MLP neurons of a small language model. Each row is named by its layer, matrix (gate and up: input weights) and neuron, and shows model dimensions 32-223. Each number is 128 + 32 x the weight over its row's rms, rounded and kept within 0 to 255. Numbers have three digits each. A neuron's up and down rows have the sign that makes its largest values positive.
After each neuron's rows, "fires after" lists the tokens most often just before its 100 highest values on Wikipedia text that the model never trained on; "fires on" lists the tokens most often at its 100 highest values on Wikipedia text that the model never trained on.

L2.gate238:122056135148118146098154130101114110133098160125170178141103135078133140100180108161155151128121160130188116135167175129147128138080151116151146150136138117154130193136099149137159148158125158133157105083129154133163154090170039187156149120128157108178152153145197091160130094147105115058069063079158114110129094060113109076106082160138090147156144060092164102103138093160130123135093132095102138109192139181135200152161094148141171086100139081142138118230111137054093181130095104118106135170140179123155125213181136145140118166170151136128148088144157095122118114127136098136
L2.up238:147159121175163127089115099153175145094055137140133118108114164141094107110124126080097149154110116129168083136115161091165114103089136171119099078055201138141139164101144188071131146109130093139142140192131123160118148179208132127119112154161132108113118068138113092188101155136150138163092086152146124104136164109185141136118148094143196128119115156108070150110089148092123146140103116129151151129123110092105143096053109142098125114182150144141172205143196156119149168082145120115127189131134126145095100103210167161132072125135094070137149121094167120168050134189095104164
fires after: "in "
fires on: "the ", "("

L4.gate168:169167143139101099107112131129118128102121088168160093134108113125119121125119109221115099082082104122128158150131144128132102099091165184079128139104206129106114115104123156095147092135076163185142152096097168050074099183084076070134092096128122162114096086130217088194122105129092134102088164075152185108174148142140129158116167173101142084142143157066142173083104084102103058123127173058101173120136182130111095149126062126130127118097090104160123153107110138149129174075149105196129102133033161062121110136151148155076115077152170135154140173132111141087134093127121135094
L4.up168:063080122119073094165100103107150118066154119172127120074126096144164127116146119180173175092155107124204170129111144090142148155105125141148098168190060083065105074091143085131159175176164079068181145110139102074138203107112097125132108136146099140138124098120159125147114214114085195120142080110106081135156143100147172096114142088174073141107111100110140166115132108133133127079185134075094128130120045145104098139190178149102131156058106130140145190138142133098082142117106170113091130092119138155114083153123128164116134137139126123131164130110172136119111090157079143179
fires after: "\n", " ", "10 ", "9 "
fires on: "| "

L3.gate107:156107076112112087126111143139125105070145113051107175121153142090177093118129043156168077099142129079096119145109128156126130117110113120149126136133094072090109143117113094129174101081191116155108127089139100079105135123152168202105131135195148122101120157182131121115120114129138161154203093141164143128145100081103116080183128111133115105143135165144146163177078169112085125128143131091098084108141177100129094103151192121145123102120142095173060171146109109134078121118169122106101149124129077058160148075123171121199115096047139104167109145098127090166058123159122195090
L3.up107:171126140110126106095140170152174111097087091141104101103140141137132132128182108142127132110101107081114136109102136108147138096173122151099144154122089116124153154143138104124114093075137116154096154095162113065065174104076128138124113116216081153130119105139106189106059109176174125095153074122150141115169081127101121107106129170158149074194091165074152142116146141121066227133173097089145125127156107148086142122187130139111093088087112145108071097081052119151126150129146111129157176099141143109146119168128125079106041057131107111113089139100115106192150168065089127141
fires after: ". ", ", ", "and ", "where ", "moved "
fires on: "he ", "He ", "then ", "to "

L4.gate233:118093145124124119121090157076121099151089116131119105140148105107120141098071118140136106159078064140172087124102169144138092135075145174100083099152139186108182151098126166143134141140089105156187098134183076112083089127116149176148138180094085146124079164131112045122138096097079128120158158060171145135155121061146147111135166163089040107166132176105125125125094140137137105137138172146140081090140112157142146116165152179070097139103145189116160127137089131141107123126152135158107091118104099124154181119157219145096104164120072183162083076111103108143113176092054076095
L4.up233:110119140094114097118158108102096161120128078128096115109141186163159080133147104164119112132052108161166129115106147148124124161173183145165155111138156084162174161211129073099138112100066134148131116132108095167128174183105150151039141114139197172107122177159109138145103085174119075100093166129100152152147178084114173177106155167102142133122138145143135122168214119155133171124106087166078057119102116142107128229147127138101135125056095086074120167237103149175135143124139127108096180102106134194120116130150116172124175099178113127107146168117142134123161133095130099147
fires after: "P", "p", "ap", "V", "op", "Ma"
fires on: "ur", "ow", "ed", "in", "ol", "at"

L6.gate107:165068116107179091112140064124083134125169187066119110154144113058131184107132144044064139165148161069093090108154105106190116179148124125111121176123146149161173135107088127086123122139133183134142135159183090143199127109131125065096100166139134146148116153115164134144060108079159147094135167175117118102127100080150133150171136158147135126162182163109122117143123122116106169082123123184136178112130070165173174135161129078088166159150107100173069121135122144138153134103125059161154142130133168077135152158159188098134090133127128080201126120159124154164066127148144071166
L6.up107:135158108159111134160064148123085153085113086155155078069126087149159174106160112100079231146096138114147108141197132158140112143131108128147134101136154087132155137091142147116098175136121079168093117086161103151120129120177132149066123098190202148147130140188133147118196111101145146131155101101102097140111117100143133176181145113169143140153154124146197120122085124136089169152101164190129163157122112121169132144106145158134157161137109150152091151167045132094110129119157145123164173137111131101177089131072162106165148070151033118165064081128099129155144129105116097143
fires after: "===", "==", "R", ".", "Th", "N"
fires on: "\n\n", "at", "\n", "ominated ", "ag"

L3.gate459:079094130119122200135116082095140138099122198174075103065091087107174141146156150117125106185121152129165162165156133170159107188108140074110159100093173104154062176138156103040104113160100095135119134136140123123091103135146168120136121187138122172160093123196143078175164121082159111179137107150093084060102117092106154172073144139182142096116104152143159112222126131140101099076068113160169159173128150144161139087119111161161128098106167147143098127175165168132137088147119100129142128104080116099114149140162178107164142116064084106127132140194148157146146107128159087121
L3.up459:187081079053074124138139090133127135101142173120118140152097138136173102143091127166112091112122110098131146189123117162098101117188135131115147158098139092150152074170172125093134176109169067120116159084140081126109099093165171144181137111108106129156094128155162099078172125119101142127114121182088110121170153138112126058206089128173117133119169076104135105166155149137085172107102158120170076106126146078172115149082190163116140155124154112136120063153185155192100173142137095123150130131146120128139123090132152112160084184066084138131168145119075158172123101097144107113
fires after: ".", "==", "Te", "Counc"
fires on: "\n\n", "K", "\n", "il", "am"

L3.gate213:113141164162073111126082112129100158123147112093144159149082081107144145121130143088100160109114152106149134087153116086088095133188181081125148130155104087161128179047161147115109167176081079158099087141147158125118091141139154096173119120158137116099129101167129093136122107134149098134169127112086086055117218137132123094119107102063154122173152167151158112114192129083119144170204144084167078120078161114121100141157089093133164140135210138119090087135235124122129110113113095130135159103125155105126100128102137102064130161124132127102175069053096154099174119135174112192
L3.up213:127134190122122080185109098162099159137195129078137093123079099140076103116142126095111109094215196134169118113057136122136137132080187108203177146139154110125199123079112171149113112149128121118208145148107096051056072129128182131118146092160063125151129129157107122134127123154125141081146148129138131123110194093095130148085138083089137095096136090140110167133151062170109089147131136167099108082113180118170153106147080140103108119133152103097153141145139108133054129163126131142129105148148045132159100123093145125102105169109130125142122071101137124050131139144123076118
fires after: "15", "17", "16", "14", "12", "13"
fires on: "4", "3", "5", "6", "att", "7"

L2.gate273:132102194084208093204142127119107134179099083136138136072164135087136126157114154124124108106094110095086184115136128116194074135083088149160094178111164103130136156143122129126123119137170152120181114152101162170163151116120118190113123115152169167131115073124151108100170138156131141198118080104127147116154108174139071092071080160187114179134133144131106152077097173196103109143146120200100160094068143111124133097150151118117136142132118078109057096168144107123129141188128143137156126136125093128151125115152185097115053088088124076109137187150185102172124128170124107121
L2.up273:168126111079091207124086143156153135107172126129170150166164105105108089096116142093137106166062136163145147129149072154159140091092126160123135106095130154162140104121180171078138167041068099146142166188109163168113083139098124120107103182147157108102096073220140191126116094078101123129120156150096105091131131105093170110131111170128092136053076160092091087116186113104129151140153083107178084129200114115099129141143056129113121157118151162124180121169105153151115123093088176166086144158130127135130105122112125147133100138165064098089140107134128140140101091139183198130
fires after: "of ", "on ", "from ", "to "
fires on: "the "

L2.gate385:147117119130121143119119173199102113138124148122102170081052110099094111112143118079136121077178154153114126174161146065127127088169139074112121048096152110113072167138134074139152182094111108121149090123196095137121131116115185096144166157122108101124158148148169138165147154172128157150190163145062106162165155191143123110103134123157112152076125061106112130198124127145091112177162091075119132122168141125139124160146154161117144166115126126107085113108111068115108112118108141109076175105128139151146117189137171132157125212103071084083114198095157118135091098107145112163
L2.up385:186072130155148130228157124172157106123134082155140128186085132140109127094113106151098113161165082162115121136164140133157098148118077098149130150146098143109203125154113116087118121136077204142166137083160143106175107142096133149097132125157155110163122158158134152152143130137163117148127102107098109122121106122195102099102122159154121152173089093121147085148139177108057104203063178041127110132148153160112113117078149160180110102156138116125126156123142201063138131175112168101151122139138084127167083164162157147176132163100086151141093139062144148092087130175132110094
fires after: "'", ". ", ", ", "and "
fires on: "s ", "their ", "former ", "These ", "Her "

L6.gate49:169145123137122079145093134147120102112099065156168150120111135151138123113095147142154137128146130151131109057150158127087130197147131153149125110177158097112089170124117107124126106180118110132104100096162075140144079115094120137164205086160148143150160075148184121061154137131141105109130122099144102101111102140166113158114135160150110149142137124155156121114150171095096066118212137158107095081156075108097142120048087076165155084155155177168179064156110153115143112229137114141142117122156172185171080134186152174116188117120128066102129106077126079054109119149161097141
L6.up49:078112103063095127101107085090222118176104153082148144124128094126104102139139108180110141148122125113079088141142100090134174131190121214091125125125129129108100144101147163177107135084121166109106104161103067143146154112189112129121135138132137197109158122160103161146136138199148102208116142125113092139137110122115141122139097155121109124157111124160146128182107141127179136121141105075129157137166134182131148112072142211137113124114096142124134132133116128157117157091174146185149141070105082152114161137167117169133119098095079087059085116191140128147157156205143051174
fires after: "| ", "–", "^{", "+", "9", "7"
fires on: "1 ", "0 ", "2 ", "2", "3 "

L3.gate4:118142104174167159133127146142126152146155103064071123121124129118196133146121086091154146144066101159125177110143112107172134111153109148114139191108132109093115083102129148148094120176131198159152077142199142151159117138101125116211073149130171132135162146172163158202142168103126093109196220110157150067167092158098153170159096143111135086150146144113110126136129078128106159109126109131104108105144087118130153156110143114099134131095193033223117217134132108080135166114100152100099130084139142137085170109121164130121155181124103148096094136153126168088166110192097149072
L3.up4:164187166162141107127177100128097153219137066075097144102107142092163125161128106118145186138075131142100146092141110158171136141127142141108142163085143145115116131167110181129071131144145177139136110136118122172160170194143165097203087195135129167128219135110150166149187122148149081121154111123112105101125150118128146156120090089123148129149097140086101160116112064146120140136147099106174185135112073133205141109129205057121147138129199060163115140095127088111142131163145170097092105073151165132118159104118172157155143079120116145161120092123143167138151132183125127138
fires after: "0", "3", "5", "2", "8", "4"
fires on: "–", "ast"

L3.gate214:093112116100192197131126124108182122115128113187147095206125127158154228107149163142176176148174083139107146176177095137131123127166110161135070134107122126205056092109113173143104105147132162125184162128083121162121083119101139086124068054203171141117068125135130185151123105128089168146139133135112144080062164178130137080141122159120121135132132130120069089088138095185104103152145108116147151113140150105163102150070105146111079146137167102129083119162059119151101134127139073166134071108121137132141108112122122131135138183122076117128173135118174114113157109118144119164
L3.up214:090105151108116093130136179105134073105205120161146117133157089156136207109092162185177111149117105127125118118162144114129124138161102157118152127110086136093083086130108123114138111126068212131106136052097162103191132101139169102132134096151163121127061100174107146164100186132138097174124206158089115118097151189121079112133086153097169080172125109114125143152142167185100089143140100141129068143155075147133148078075125141091085166128134135064088150116132153138123131076120139151141076114153168068123136126117083126091099099083076065144126105146138135119177131141139107168
fires after: "| ", "n"
fires on: "7 ", "8 ", "9 ", "11 ", "one ", "8"

L3.gate206:096095151139118158155145135185109078144113121080165055059166175162110101133179144124145125154174141070133132109107151144113089113136141189103100154098146099130172094068166161088110106141150139151110133123113173109165142134128107064116119091089189135130109110085138167127107122083122047101144150159112143066099161162102082099131156153159150151162101127129130062121118165149135168135119131076111151137092165104207068101127104147115076150105137085103061091140133182090146171121163132105104138158140105141108147102147092118137094178054151152129124125154153063082152108071157145129
L3.up206:117122109103155140103142175133092131092110095166104080143066118135191122120121102138112136143178087113149100124096173047084133163152138231101127110148108083107158122135130172085127126124142140169183176158121108151151098119126112113161141132155086093181125135115125147176109113095120118155161143149092185090081098160152168125100148100167090152133117133106154075194150159118119130109145187058051132070149137111092107155154091172160104109187126105110025088132152120128130213083141122101103143148114164077096176192074175109155099080180124127126121110077130100159103134078102114118
fires after: "| "
fires on: " ", "ro", "up "

L4.gate336:091142141104154130109169144125118108134115169146157102134114192117103134165101180132099133130091146076112126107136132141097079102144136127175083082115162106183102077137087084147148103211130132166178163142125128142131137113214158158100100157093196105085113101140189178142182138152125165062139097096190097152081060137100112084150117164103154123124158101076211167154159085165126072099157118141117123158091121120188093139130210109119153096088128151137129142107083095136128093123185081119175125105125089082160095075121076122133112107171101129093134151156108086071171099148146195078
L4.up336:130189109153157168187134148114138148118121114142086099126088150102090110148153182063124101186099148084102150152161158160181169109198135138135141081142116128192165131134100133062150170097136105089145111110122123146112060134126181123146140150126141136114146121137093157111117102157110116112072137069098133163121132179117128119109136122144123160104166143137152086083068147116117092101134126083128205038074105094116164136104090142158120040118097101102057114045120125128107127147124188186136073131094098159104122092142112093097141127166128143115101094134069118118127154128168106076
fires after: "\n", "|---|---|---|---", "% ", "Notes "
fires on: "|", "|---|---|---|---", "|---|---|---|---|", "|---|---|---|", "|---|---|---|---|---|", "|---|---|---|---|---|---|"

L6.gate368:120060084094083132122160122207113073151148180114129185137140167131122131120125157153123142153140119181096192155148203181139069155162092187165174107072125138096149134131120156120070126130150139070186162102132131166129138162156092139142131156153131117121078156133093165119070106073076162168200192108145140139095126138103081177087101129077187111179074121093159110128181167128114157139157076124114124126135136092109083166072075143110119144143134104190127087120120154091136151156111123185102083158109125153109112105136079131068157118131126125140112148134151161061125050146113102121
L6.up368:128133127182197217127123152129159106145097152053094133123130117099121088148104161129117163110132099140159169091155138137146113150117172074142132126160169088157124168150144161107143182124160197150097154097159196113130038162153103103187082119097100060102165164167066097200091064105169147088139138101168083126133109166124150141098151167091142147147098073097154096168131095117198169183093133142120160118109125148099104149090116139120110129124150075181104125141136142104170160146118120154074086096069152133129188159134143122158171107117151109149112134159172136093143170122107082115
fires after: "| ", "0", "5", "ID", "=="
fires on: " ", "-", "–", "Notes ", "See "

L4.gate464:078133135136075093090143121092071084076099160117172103132114116105123147063145116136168119129174148043147075046072103187086146079143139148127123141097170152126179111119131145109084138147153134148099125126097170133116125120145214141130128083164174126130116135137118091112084090138145113120160167100136177142134197122179154140116156212124165088115158089129174165093125079122110124085145142177145126095111169063110136128092112071112182144087104132181137113088119065181121166098073111172110103104180046140128134154095142116081089086149170166134100122126136124124158107103096155118
L4.up464:099075127131149121144168085128157099163083104124166101102101108082183200150108113143165173180179134082108125080131127122119116147116170102134120157136091073118119073120150146090082071147110190119150140120127141133142157098148127134107159179136051144150134139139103160144088104120150137141108161128082161138163150130156137101102117167132192065051091095163130175111121120111145169087123199103142121113198103105099145121064085114112096139050071179157085073118089174127137202148145101112136101053096191133134091157158148129175089071148174128118143184168161147119110133109099159159
fires after: "| "
fires on: " ", "Leg", "Indep"

L3.gate511:150131155156129127024147122156163130153110154065060120162123122177103162129111151137148136153144102107122121110126128141151121138109092170160177146163112103165126166121142186157158101116094126155179192105058160127172178116152122099150059127114172139106104136145136125207140152124166085181154068151110191115100126073112161176110126135163124142098156077068096112097151181148069134191086188162105101059090123146134082146134089177125144155124158126146127054147135115140135103187082123161133128121063114127144072169090135113159091129130130126114105096137125123092070103148087119126
L3.up511:082168111153143068098139102123113105110145144118170105113068131177106135123159169135126129119155081120162100136148172119126082106179084114098107061186100114093019157173171090132124176126129128190075198110157154107122136166094169149119113030166148108147102128107148136099168082143129119166133167133074124083116075155134075171119145154142094124166089138060173136161166160123109161168134099126156134192117096107137120096053133113113086167188099143168081123130106114108109082070162087096127116099106140158128090152106143094149131101142147102118114070200132124119128178153108144093
fires after: ", ", ". ", "that ", "if "
fires on: "he ", "He ", "cl", ") ", "she "

L8.gate265:100110121084156117098124143110132106095161146172094109089134197040084141114118131178155122115080130111088169130120198141176111058167148139149103083123170106090093120080121100193130177131112114177183151136100110146171151120117176070166097163160157107179156148134159144174120117109123078148168128167093124121107182127102150173112099170167099114179101133161143135099104151200146147126163118137122121081146174108154111068138175096163133143167139074176107134138105134138154123122153134131139156151090101169157136163143131141152113090180141090138114118109100104156133083164139136255
L8.up265:127087161098158100142161122100118117156132128173122140060133109137178138180089153154096155161150098118062094115095127169130118090205125156145096161115189064130153138146121124120113106146122139158143118073137113116160103157096141123130080184125137109103164153096154152096200090145169090104156084069173106139128101049095112164071169156122139104115106138098173129126111118108078099133131140090170178126152118124143056166093091132189107126154100118164107135154136126190111097098181135144130108087131129102122123119107156141125117084122108102161144161164122126150153079154138140136
fires after: "| ", ":", "|", "P"
fires on: " ", "\n\n", "\n", "os "

L3.gate149:147122062154129172151155094148128116105115120096140219089195079099143182158047055078142164095078094070127168109094101079136117125114097120147048095109125132114127139143113112119125112159137120168133100116167150136159101129120147138130105154135103125177186111124128117092150150136152219156163127214135132077126165140117144144118103123122109127120147121115144110145100056126151101132202160060105102114112128139100098125162095151112161128172107126094069160090115179101118094126103139112139134127169094071134095152134080085131157129122155176091131126179106139127188107163106099049
L3.up149:117125159156137097137158048125120157163123092087126151123182061172126106192109138077158103065156119085152163129129109100159140059137127100117075137120157103118112166180119160083106109108097053111133130088194133166155080102074143139129170099124110182100129025121051162117173188125112169171169134123114090123123185094154119168177154109055113064093139089164112119095121107110136109092128084134142135132122143148166087140136157108156129115129170170094116139169093116124171136073143166120155158120096100157108135176066124117147109159167121179129088128174136104115108204155128120116
fires after: "T", "D", "P", "E", "L"
fires on: "el", "re", "os", "os ", "Bir"

L4.gate377:159114112106122072127230117112114079108156170106121089110132188107127154095127141146150124176108128123123157145134119131112143196136099125142123075116148109086145072115166106102115187128147099169145117088173111113078177110112149149111144143108153085106096091146118132165129055142183098198144127104145192129087111132080045129074068139098167118167168112142175185171170104136096192165116088128126117119105050106143068137130111131137132086169157175152106135150119113134092148167147126124159077107128137091122108060147080157173140145127173154166072128140182154104147105119112116089
L4.up377:105128084108084116113123100163170103145148138189151102120124085156118149112106131102140122132095107111102159157134181143146105168104087110109115103114181173144152126119120082092125123164080115174123166083180125120049113086114120119146119111103130169130179136089117165125132095158142100121154166109182071110140149108133116122071107150119165087119089052151166128174148121188085148173159112164101097099156025122148119119154080041098153132122164111129136107145133153116211158110123067193173109125093132121097136116093099096146133131182151118206128096155092111117165158101133138131
fires after: "3", "0", "5", "2", "8", "1"
fires on: "–", "(", "Career "

L8.gate291:098179051144150184121098101096096104100088182104101149143137119155089111122161141105081132111105148100131115154162059187118149191174110183102179128127091098113123120140091046105156127086095117095159112167102128158144159136134109134097120097148053116110103117114072080063132082134153150105132169085137088157106104108094096144166164165192167120084150137106162171162115158098100101182199105105107132199112071139129157137106161123082120150136140115134102127091094108112146122182158084151179065118115133096160145129138125162070124138131114110214110165165135163152110099138092098163
L8.up291:102105105171115092077198158113074174069117173073168154124148132114141090169142102123097065126107149078129147083155123096096092165167089107168109147195112090154114119155159095091162113165084081146101153126101102128148108124091129105079167146068125103099131156126093130125071056129106144093121109132133140133134149119127116149117158147161108129115118075098166181113081114133117183175093135078102139117044033127096173134120124113109121146099113135100091097115110150086142099139134134136170173119165139128194153145125124155033129158143100076155126062136121158148181111144156133093
fires after: "==", "===", "n", "cel", "Publ", "di"
fires on: "\n", "ur", "ebr", "vers", "ic"

L2.gate103:158180147156073141124145170114153101136148219090162104088121129149145122110142135084147151131133053154086129091129142116115131134112095122127161161054098179133130106090140133148159121100094169117130031142133109131101133101173147146166064158112130112056089132095096112114076145144169158133169136135079127106123110118144107154137146189090170129123212090138122119097182107135088138117165137079121126148111114094185171079107215118124161085081143113149098111133093094121091088147148099119178100125133066076103153145210146097170120110145088052119126128108132090114151109177150100198
L2.up103:144117150136076111185113122147134122139148135092169143116145089084088128150110104064106154116134099133161115089124157101095133144090118099164145070059081194098161107082137155128159126066143176147089103163116140129103149163141128130141082168059169133054088122095099143148089096136110121131188169124103131150113076092135083170150176166078126140127198116134116145093196134152156102151165114096171145122137091111164166033121134130068167204122159121181080105160062075158102134137124113102146079173122141117133145145152113127102111097120155068137110131105155144149172123127166120148
fires after: "(", "| ", "the ", "S"
fires on: "ES", "NA", "US", "IN", "IT", "NE"

L12.gate223:097140113095096137076177152156106156147133111153148100123085117140154129130140067136155112092132101076132130153183108175101180139137098109114117086140151125087140121125116113115142169213124105118104154103083115138126110096156214112127052112099150151116107105102169158114190156179116100135174157116073121121144116083155164142150146185057112103131079142142173123131160127139141174114152152136114158034140160151114125172065203095182076095134141110132052121171108125164089141168125088096091112167092133126120129126153163143119070054137134145144106191150229095115120140131100140129
L12.up223:125132165109137110106112115093118151072122146155073150089149133109144098148164152100195130176133097118140161087206115079137166088193139131112156144172144153109116119139075139097108138128198198115125163155159185144073180126164078148178120148141116144094126145103129121136096138139083125125113128140094111146126151121146101118145123112129142092137124117109115118156132130110177127169166135118110115122067095144111119148149148116114132087120200156088156149118122094162133147135091189089171138160140184140160117094074075132091092144161157116140190132109189189078104083163109067131
fires after: ", ", ". ", "where ", "er ", "and ", "), "
fires on: "who ", "he ", "He ", ", "